Part of a small language model's weights.
Size: 12 layers, width 256, 4 heads of 64, MLP 1024 GeGLU, vocabulary 6334, 15.9M parameters.
Architecture: RMSNorm before each block, rotary positions, no biases in attention or MLP, untied embeddings.
Training: a variant of Adam for these matrices, 1084M tokens.
MLP neurons of a small language model. Each row is named by its layer, matrix (gate and up: input weights) and neuron, and shows model dimensions 0-127. Each number is 128 + 24 x the weight over its row's rms, rounded and kept within 0 to 255. Numbers have three digits each. A neuron's up and down rows have the sign that makes its largest values positive.
A block is one neuron, or neurons of one layer that tend to fire together. After each block is what it responds to, as a language model described it from the Wikipedia text at the highest values.

L8.gate190:108149138135143124131158152151142119122156111124171173090092096130095080155147143152168114124100137136120127125141164184099111108112172149143145116127155131160120099115096148092080057154145133161147131148156128172120138121129161126160107105112144157130136112132109094134113071120129124063141126160158141113134138153132100105123140142121111135115123116114119131115120113127142140111198
L8.up190:116127151125169126131095093084141096180146121141113142093110148119157123127118146134186135125145134096126153153134069081103134165130184148086084086159146152140142111131162129114149107105101096097129135150116120169068130145165107134112118156100165127102123098094115165128095147144127110116114089131087123133081099084115115132115087112154121098131155137164144128104154170121115128139146
L8.gate355:105115159111127130125156107101102115094129106141141116107166178098152075139101186122110114152129106149146103149131081123117146119132140143108167156130166137188097129090092162184120127143145164138071109112127072087131122140124130141118085104089157150112112123147083149133101123102121075121082074179097112124114094156127129144125102126140143122127105117149085122135126116105129128126152
L8.up355:109140132146141121132138127125110129179179126107167113091124130139158113136145154131129114131152165129172102140140124108116150109149106159133113105114121141154135125129121166086095097087159117129111128139116132143110139105154098164093106088139133156143116075121160112148090092106134133111132116142122096103101105124114124047135112156126146112104150165178167139172142079134088131145097
L8.gate421:123169136121141125204111127129142089121124119135126126108090112111123123109096095124143096131162150119129076118143122144068096107142156171102163158145125091115151129134110112124128116126179149129120141145106148150100109173115134145098128086155086150142087090137116138106116105171147078092140149123128140125114121138115125154065115127173118084160162126159140100123145134124134156128138
L8.up421:125112141152141117168131082122101081145163120149142087125113081133134111105112163117147105155140138116107140171124117134132141074129124050133095076100174131124146136148113174176109113144098117123126193135136093121121168163127135167139189107093115103105172136115146152096139119104151126147134127151138104163112185138102142139137102117144099143085129159153134117100144132151125121112160
L8.gate625:129149161147141127142155123085163126104121100110138132095135092149124118141153124146165117146126091119115108146159098104115115124143121170121165141091138127131133125126132078098146143092120125174080111092158153113146147137126144153165132118113107108120091145106141080146069087139090127123114148144156099113095128172158130149165148122113136132106121153179107160148113122153104115134128
L8.up625:125143158143101134123120092089142135140150132133152097149098115124158114161129139110120133138132122104116160123124149111135141125104136122164101090128111103140111059151150141148164149136088119161125145156173101151156117126119108102100154142142149095177125153080152113127146080143141128160132159137144098148116097156126176133124137142133101108135143099148138152110162130092152119114092
Responds to: The closing = of a "= Title =" article heading, usually after infobox data on species, genera or formations; weaker on "is" after (born…), score digits.

L9.gate201:151192092148094152106119115121140118169140157161152109151147106095136107120134094126139111137128105139125110129158138110141128166156172110143156112088111160080135134179119147136126130097142157114104109142126105126152140115136104147125120109112144135127129159130094120128146156144133112126152088152155117115152133110102127118066120098148149119108112157152144191119118129089184174160140
L9.up201:146106135105137095140111142157157157104157154114161113159135124107136093153092161126143115127162114145131140149136153100106160109138076125129146121129109106119109149125087108132101147180109116123131135077127121098150156128066162113155080104144136120113137146132138126133092104138112150122104118116098143113121128112160107100134134128138136109119139124117131119131131124148113136144136
L9.gate254:138119152175114075132121111091122172123163106112128108173119092109108180118111140137124124096094152164133085175106098129112136182132161104150157131140138153130119069106133078098115103159132138138115097146119124128125166180139161119157096149146105134117140128129102102103146105116075109164146101096119158127111129181114150112157171166157153115132099128130116139142100103105149100125124
L9.up254:167104107134100173112087114079129131139130135121143108111136125134155107123131127142168147100144175130156140127126176137109131106157118123133095133077115155090147113119100085120102155141148105127106133084179136130150173162149123106124077112106127139107129167111135120119137156131119097098147159125116127098121165161138112125129128111154139140101116166129109111115123131155116113193117
L9.gate325:114104160142132135108091138122092153121121144082145123101111097100127106154102117135138159128118120129106110154093093111085127098198156137159134087122104167130118120176165165156121108102158151139148101116103096156080131131146172151103177152106109110128139078141116103123119111114114138177120101160127103135070080129102134155104110104145115142100120139141143166140128153125158131123082
L9.up325:130137126128102117120135150100121106144128143134154099102142164154135173135090139120129140153097168098121126118133073097086088127162145099150142129117162162121143088170129112103085111135141126103118124174122144108146120137161152116115150160106092166108088100128138151102092134188084129164131115114125111124139096129117123185123086150090126134167138109125112090137154125139147126163144
L9.gate536:164135140154120128127132131102130116139181135159126128148137105121150095147076108118128121141116123118125114138165127145147105135124128156129149095126145209129133141131081071138121119103135113132127126120125134119147131141115158087132110118113153096129138156102114130144127114076133107111122125128147118164104108175122112148123109124119142124129109113145103119110128098120129146144135
L9.up536:120157073173163141145169177121136109109103141128120165162145167105113123102091138112153121115093147145145141116105107139150152148166116122116159089139131131131135118133110116096121141132122137140131111148121123146122152116134114120138105117156109098152075117119112124118149096128186158120142149128148156151123132099108124140112126115175081151144091142144112124178066142133129179131139
L9.gate712:120144134175105136114097115181138189126109129157115157110092112093172145120078150138128120127115161170118129182066101171146100164134126150113158088134149150153145124122121117136117158097143108154078140103140117139169145156176146114141153098087110144131082122092138110106149125152128107099149131124153124175070146149125103150142129119116093164173094157125138103105131144154127140135177
L9.up712:112102123138168132158147148141141127122153153146127152151122112087123105162098104130112130137088121121117147108188101156111138115105123087112127149135065172125111173155109122154154113134127126076128089115119129138141099188149110174147143150098109112098163141150132130155132103116117105179184155113124169174165163122124146114107124092192121147100083098145147121127137147138133137163146
L9.gate731:149113133081137144141114158107115171118145104148141159133151137098119127128138087122119091124103177130128100087125139188134135132124077118145092108138113162152102174117113102120155156108127129129128129122157134104120130142147147130109073136133114089127110157150140132089110146172122087150148077132150088149098101122086131104094139091129152141120129120103175120109140143101126146158121
L9.up731:136147095148117138160118123091125105100147130145133159174115138156148103157121110162119150196127160119147140107136131156102127094129155143082123111136122181130138121109130129081140047098098126115121123087094151092105120144156133113110123126144147149139144083122114096118119146128120138092097140123088147155141115156126096155135067155137110177102090122104172151097164131166088144118124
L9.gate761:166143125140082114157184146063099124149162148158130128155134105110129099134105123124119168122100131119143098135143154090112086123157118091129099109126137145098146119112132135126145109152118099116131104153094116153093162115145138155116078153106091129155109125160073148125128161120090116128135134136113133127120112108110111122126088117153119138140141107119085162107101131106099121094132
L9.up761:110135129162122137134182128117140162099090157109104161166134119127154137119095078132150149118084081139127107117127143112095152169150123105173115132124089182133093147120120145085150112143114117114125147044140078112113130104125108148103151153109103135154147113148094190139139116142164148146153135063118161138099121128129119094123112118127104124136149119134123108126122105143140123159152
L9.gate979:134127084151126153086113147101143124177098152125141137136139142109118137142106075080128111117148176158150150123134131139127126129156093122150137126137121145149129084153100102118106130116128119113125149110128137098123132159127122123129158126081123130127121141074123120112101092057108029119156103086135140138088150157078113146144100101182169156116126167163156137105107165118111102147143
L9.up979:139123076138116111117140114147102139079130139125103128111131133139157152120130116118105174122121137104124124152078133169125140119169149142100083141094117134118152103150136142154150150125168126112105176143119153129148163181170114111121141136172123077127092162117105119090165124141118154127186160077149126145141136132115169139133147110137139115151151110099167153091118126117093131113154
Responds to: Auxiliary verbs and adverbs after a subject, just before the main verb, e.g. he was (named), had not, has also, reportedly.

L5.gate386:148114131163130097108159120142125111170097169159138136162122138115139090139170103136145126108100135104122127131136132144133161150114151142104096057111100111091149088106049107120107108107112162156115124093090140163118124162115122145124142134128120118084103113110137133117156153111111111129110134148142146132127101131130154129140155091112173091125145129134102134120155135124163153154088
L5.up386:163153162136113164086146140138111169084132131110120129155166132119129063139150121143125134094128122132114139129154128125152115136135097129122099111164120110084099164163097147121094094137095137130128135140124195131153142137106150145164159152121147186143171100114153120117108117140140102108101114148133118141110132116104084152067127110149123133117156137109121107076111116142113087138165
L5.gate1001:137130118148085143163152175125097113118156122120098111156134144090086098146125164147128127150102176111076152186155108139093155099129104105126138055149135132178141157145122147146163155178100167140114127141137150098147144155139152128150119154113139139135089134126121125065093124081094125108106125129141148139147111123128123135137125117101125150130111179114108096114118161140101148141164
L5.up1001:140140129144070122115116128097121134140129138102134135134124105104123124130147125136175113156117113135097129128133118115092152167157159105135189105083162108133155127147142105134099127094153169141139161136145091159142126142160134165112078115159129136133102120139125121104086150119113136091149118140081106134156117144127142148150153162148134094124130145113112155062147124123156129132123
Responds to: Forms of have/has/had right after a sentence subject (Muster… have won; It has; sculptures have been), plus | cell separators in sports and election tables.

L5.gate8:126132133120151113133128122106175129097112127124126129110124126142141122134132148160138111173175099152137115158127128130094137142124190117114101118141125144143122121127143123165173097100135181105141158139116120155170133135145160152094103129130122132151158112124061146116155081185109149139125071155130107124121136127103126065099137112099110123122100145094104136094125134111127139192140
L5.up8:158149146100089113106109093129162123119155121143110153083110144127143096131067140096158126109126144119119089133159101128082169121125087131158111140141129130142106144135125132152124105160148121108122158136151138137108121103132127101195140118139073116090133132125065119105098175160140193156102145166149108118131127161145146169153121137150114110154128148144125135143100129109084156117092
L5.gate988:165200158092130122169142077107146136123153118149115131132125144124139071124110092115158116163115126131154116153110124132112091122153187125106122117135159180146100076118107093128118112145152147135106141146173106132107114148151146104133126156063129133088099086141132117154152105138161091123117090149140105128126165126127117136161102143143123085138133139132097114106078101109136124113150
L5.up988:162111124157130092163154114129134135138151112131154093139100104130119101099119115154124147121127119101106122132127102103140104113145209107142125131109135160121144100163116125132112132138182102119144076117152115160111113156099145090143152143122155131113129091103122077126105142140138093142094136149115095151139125128123134115137101159100107130131149135165160104147136156126180147103123
Responds to: Key word of a Wikipedia definition, like species or genus after "is a", or meaning in etymologies; also second digits of years (1'9'77).

L9.gate0:139102148150132095117105120100133140111117104164156141134094141116167090128104104092131145141124121132142091173175082166105126164141139131140140119151147131160151128128104124124139157077122109181146165119085110163133164139116134173141089073115140107110142125147139126117104147154154088081116126128138137119077077143131129166143170098101116113121158101142121156101156093126125127136079
L9.up0:166112115099084167105119165144105144086133152120165142154136098140127089116133092138160122129141153149098125110146129173162146154114106120113152181123123109109144112083112125145111124119148147123138109079146085161153132148110136125124106102109156111142134157116108137088095111153182177109083146174138153158129118121143125128154143085135111133119125107130171119159117170132140149087095
L9.gate4:134122140164171141132125094121136127120089127144143134135135107112134128147137137156123158095105145170090067152150090137109121170132127103070150119151117124099141139127143123104133157077097082114121124121081092133132124106143142141138129083166117138078084122174127157145130117069109128102157143172170195155150120126110154130091136126132072103141147149128158129134141126109150146097120
L9.up4:109093116098120169131158127112109123147118107134114096130146143112160130108132132151166167069150102151141090128148142139131146155166142142138192113088150142079141112112138110143094131173124145139163160169098216140157111081106099104120144134121129097123122131136095080106136109099170132123100108135158109133145122081137123146091099121143093144087091139150128141145152134125141133126119
L9.gate68:155140144154117115085123126153128107137137111196185116093123127122113184148183160081126178169140124107139107142090119106132109124179130138128142116130118110116156158117136184164088144163110159120157134131141165176115136133143078135124167122123113118114089118120157112139132110077129133096129123100118137134099119154116145120123100127131143118124118149126120115086130089136154173098165
L9.up68:146164094168127126117111130144142121128166122118120138135138131136172138118114118178157131125102139098174101114155158139073112126140100143132194154128113114134090126083114161118123112182126168081122187109098107175099123138158096123112125100125127118071109095119146105115099152138108155163124073136104081127167064136134121112104117147148145138168129131149155119104107089142137104112113
L9.gate583:139120110137171120113154131125122120118144149158135145157102150114106131114150102134169134107123129156126060122156108144127133148119104101156140157131094111140165156147134133122123143075090134131132171157129127171127137137151120119128162099108141116129131121142147119161158117115147169125109089107157128149103147111111169100104137158119140107173131132129110096145128126137107095129108
L9.up583:107140135119132150143175100114121137121130116140150086121143121125130100113111095104131144147054142140148132132106127160114128122094125101102089108130151089102085140090109153135166135122120146108163149159130143101125148085163107140126086088133133133133157106149090122114141171140101128129126125108149119158150103126167106108081144153114152105102133162120138115098102101119115074124126
L9.gate591:143124119121089166115171116140090145110142181137107149184121139107155153146143122153125176132115135134135072099111126155136161125110124098150120094162082128121125110136095140136155117140127114139165091107151133143154119133137134153113145136099115130117132091124155114141088140103168136131116138118122110170059091145101160084106149069152111129086148119154097136144148119131115149132118
L9.up591:176106127105099126111125102117134113169102128108131118106150110128135127113152133141118103139143086108108137130188180137128134132093140121136151147114169103110091101109120112115148109137133179141113085128097120151115112141145135108129124104160141085111131103127136112127131146074104124162126142126126126147112135092144139140132113140119122159073082171192111116108125094153153100146135
L9.gate609:157134137133148116111121093112122124130134119141135177101118101119146094163142101127186127120134159195159090179106148138137124092097104197105167091134118105170102129126138141106086095134122161144124139135108145176115141132143092155166098137143126147115147132124126138107123139086127094129108137173107114150159157131094121100084095105125123169181138161151104113127154135126100138128143
L9.up609:132136123146143125119152117146099132132137122120116107197137167120126141175116117122174146145164151136108133152102123127153166112071157131140133122155088099137125129113140103167124114117105124115173131144108124152129130144151112169183150160165160131105137128126086125144094135071135137121121094169093128137151111119117137140132107115112132144155126149120154115138121098163138132145102
L9.gate907:142081136083117137092146141094105133102145129143088175155097137136164114119104082104116168103097174121138084103125109110115114144138165116131149154128106117113146091099102148116164112142105099144153204105098126174141131127158103146121106091139157120120103117109103119172125142088143177103144134107175168138144116114127118112084114120112127125118152147136132127093143142118149143159153
L9.up907:162099150129107140145111098131152172138135125169157161124095153156105106106180110139125131088142149118128130206145147144129141156131146156129143144151114152139130167134125111125097110155091123123136097136119136145074102094171117136121096118135112076146134137093100178123146120103125115135082141162145118127108147145152114129109088082145104169127176143158095070152127158110102145136148
L9.gate966:128113114075126145152162101130154133098079156158170166116118134094156117128116172149134095104102092150151116134115062130126122128147123111129124105162111104111136120108129130145115138123155172145117166133121120152145147177149135102111105105100140147118121111165090145159137104115157140138122121128086163110123095113109132121142079125154084089111093129166084111180113123114084119128124
L9.up966:071142122094123131153122113122135145101081142135193141086092160110137056115135140149142151106118139123115116117109091169113148125118112127151133133136111133100133111128134111141108113123176155141084150112145085136101151129113102082096133143137130146120177129128106148165092147122121099144116111115109128136147128140113138137078126119182118127092110147083123104155128140146084089118113
Responds to: Word-piece tokens inside longer words, mostly "ag"/"Ag" fragments as in agent, agonist, Agency, imagine, villagers, plus similar pieces like est, uss, at.

L8.gate42:130134100122112133126135113151185131158170130172121122129118147107163115101127147146116137163094157101085087179153102084095146126113124132117115082141150125143124106167134113132084107119113138091089162154135150134145135167143120135084111126118074086114139109121155184137105118158126104110136093122144143141104134101083123133119117123108118131119133149125186102124135106108158096131105
L8.up42:142112177142105151116125109148128110074120154139158118115157163136142145093128132165147121117129112130139098149123151153123143072117143111093162110121141106125112113108111131139158123162117138085101153124103126132125132151116143132168133110114137144151159147155116130105153119115089101117111176130178135096145129161083094138132114109128089134103102181125122149131133134088107120138134
L8.gate101:126146135128091109083133079148126126130134118125136099161119145116163154132141140101162104143095100146155120176165131128100150143133163141134152097135146145107105094134123096118102148140125122146113165136104140135185171161093113134095098165107109144145166096121108125125075111147157124105107116134105111100147163108074164136138096139153107082165137136123117159125125092105154088102105
L8.up101:081150148143112082153129151133095160147119086138113107145146083097132109136129137162112107137102093116135111152139113158113187130119165142129109131170135189127124139177121116169124146162112156132127111106137122155144121158177135120118090119112097090186111135144110105142115149131129067156098139125127117119121135109103183087116152128132105107145120118114061103136125114132149105123120
L8.gate803:130142138137147143166150141139142144152115125156129156096144147118136136146073105135139115127146149112121073145110091121132132107105122094116147104151127113171141107143107118098107102121151156123125175126131171128086113149134132171126134154127121122115149164156104134105077113178109083155153121116159141151153085106110101126129131122081116148150083200135138102125140126122112130136139
L8.up803:158153121175087147117143089100181124172114072129133150170157133155126117164104151145153134151147122147192173162112087128199129125129159161148123139081161145150121103118123082143110098148078112128119111141132138131130128123100110148098108131132139100154133116079122149146111183140087119122122089100133137111113120131119128093128163140143104092115122103101090130125121113127115112142102
L8.gate890:127085135150141128136149118127110078091138182189172136148113150115161142111128114095157105160099154114134107176121158111080150124148151138146162142145124151137108169102139108167170105149154109091103156130168138113155123150150083120101134142113093148160133138106145116093140123163129158130171096127138120123108068114112110154114120121164153135143119159164149107100092129116091125137137
L8.up890:116157134146111161114105154084079126110153162120187156175129180144138168136125137089137123133110099131135104150140145148147121128156119127142139114125118112131137105105149142104114112143115132108076071131128124136120139126117114146132122114143080104108128132130100140111090121159135095101102151152076163157139065143098139109186122111161112101134116138143166168147097118154160118086089
Responds to: The main verb right after a sentence's subject, mostly is or was in Wikipedia openings like "X is a dam" or "He was born," plus died.

L9.gate113:120136113133140126131136097115136078146113162101078100108177130172157135132152097104152136166142124144107104161119097150097165153130157130132136072110137167145172130141134122105150087101144124148121118133097095134123108114147159142107128082124102139126132138166077109148136090159120132154130135071122113169164149120111136113107127136134125127125114136115102166158178082115117152167113
L9.up113:147169105128103114147089098116154141122133161116135115105142109105143126109114134116122161116142141124114123157085138106131142104097110150158089113129115126146179147085168099159142078097108145123127153134076098117202140142145097156130153130115140117112132074112136166112103140149111138150147137132112152174137117134126153125173120094111125121167138090117104149136127076150139124141150
L9.gate186:134147135116061109124130098085158101093140114116134136124141131117169101128143113106136121132121135134131111172138110142109143141085128096146139116148134117182178118102111143109144150183133146129126147145136128124148100103125183164134094139083070072119120097146097184121105148148115137155095124146111119124116134141100106080145125117120116152123101159159134112156140125142106172127159
L9.up186:126126183142128138149121097123121160077120145159117136100122119125114103116143153131144123118118156119103112116129115125095107117162124152113138143107188130093105148109129127132139143100130114134118088146131132124133151155136126149105089125090153165073166158154160147129083132147115137130117133166152148076164116166129113130157072117115144149176143144152123144108094147119176103135153
L9.gate291:172134091120154117148100118146119125136067130107110128127103131079130101138152152142105161127160133171109124186125124122157088162141166116105118108090156124166155119163156130058168073082123135122136114121118123154120126174092142117135112115086163156181127130107111131117115075137169116098192156179141157129086146143067134134135123142132109110154100150137138131098147134116110093092139
L9.up291:099159085103115105152143114152166135121136107166152115088100131157116118099172120137127167113114115132112179131087126168110091123128140142097137158112134150087153087136137129106100115124120148127168109126125157103125120150149134098168128102157145121152134135118165162097121124123128135135117098124125156123124137133130126095076146159137124143129118142135144113125128116111080145086121
L9.gate473:125168149124074146165145160094108116156141103183177132132129113120160107130118129151174143146092128132111111155149133159129101099135160143099150112148140116132125149123151084111121083130117148123085146082116135165116138120151110157096121133105119126074084111118098126118118095166114121146123119133118109139138125147099138115128118147104104117173141143147120102113147122068157093160137
L9.up473:103151121142133129165158105099154115165146134118117099107147137157129170126123095116154160137141136118134075154163130104161136144153129162150161121081163158129151128101142139103128137087099116115090144152150112119135098154065116120112106102053121172130138132125150131142165189143128159166163137136166135134113130140138117123138149111104130082139166150111151160116164120094140140134082
L9.gate730:113168115127121078188170106100186160145108148136134155096130117117114134109105095107143161122084129139132103159149140137117163130108108146089138099105164099139129182157171116162132119115134122145139140123146145122178123102126136119116096111111149139110112137111071129136138116113122097186126142121108122175136115121088120131132108108119110098128113141074060113129122167111104135136117
L9.up730:099105132117116111141127091096119156132166120121110130109095141130141122148116132119197170139111122133153147137151102184149099138143091138111093112102118140159124115145106156145135109133113102123108147117169095167123126148124073143128128137153179156124159117120105134146161097120131130149108156100099098134101110109126095130160110158133167134110151127133116101143132127088108123119118
L9.gate846:110137112106148155128144113120162132152113157122106112130140138091103133127126153137137155164119138102118125162148077136135121128100148158108073137088144148155142126118085175157180106160151113112147164130122121102157152136147124123118146110108164142067129135098073112118148087180143131151128111131143116124133126115114138109133133164081123138132161141147092128126141117124109145108108
L9.up846:088136116152133162118147117077152115106107081146129112124143121122109096099116152131176137113149119124134149098140166138144108096139148132144131129139190086129127104115160140119060089152118129167101150157153126129129152141107133167127153101147177128118125140116088169137139112156119119124107154142146130105123146163101110100071130133137174112148138172153102157141170078134124083145144
L9.gate911:105118181147077130100153090113122134165164110097114107151125103140130088128151117119187139152165071123131093135172123125124111122114142159132156155144131115179140147151166122145105110078112132165149125129115117129104105140137099086096152142127155145124142114123082137133119096121135099094108147134114112137128108148132094161066124152132115112131118164150150135141147119143114113134111
L9.up911:116188111127126145133117078116139143175147129126163135119155112164160089155067088116146147180121114135135174096133103122106109120123123138109123166128116142151145085142099064089104106155153133152137156139145104134134157099114112121161113138090137094090120098116143109154137100120129137079084140135121116137128117097117188121156125141158105116117095128100136143137132130128113102141114
L9.gate1018:152141082104112110157110086099164103165119142132121123156149123107155086159090134121163142123153171147143128156139118161153130128124093131154164158128145142153141140097167071174097119195132128161127114184121114124141084146130144181123126135160103118120130112109144188105105144106143127113169105135183101097096183122077193152135136130127150138150123111151142129111090124076141135139093
L9.up1018:136130129133152093125135110115133102115115137105141141139171117158125104081128102080150133118120152096093147090113131121150124165095140149115143146126157063148112098150138139184147142169188114118135142149125118163144158136146118169099093150126135131146131120105108128109094130112122135093136112148106136164114151116106116100094118165085111130111135089110143155124124151161126112078117
Responds to: Token ending an article's subject name before its definition, such as is after a species or band name, ) closing a birth date, = closing a title; also table cell edges.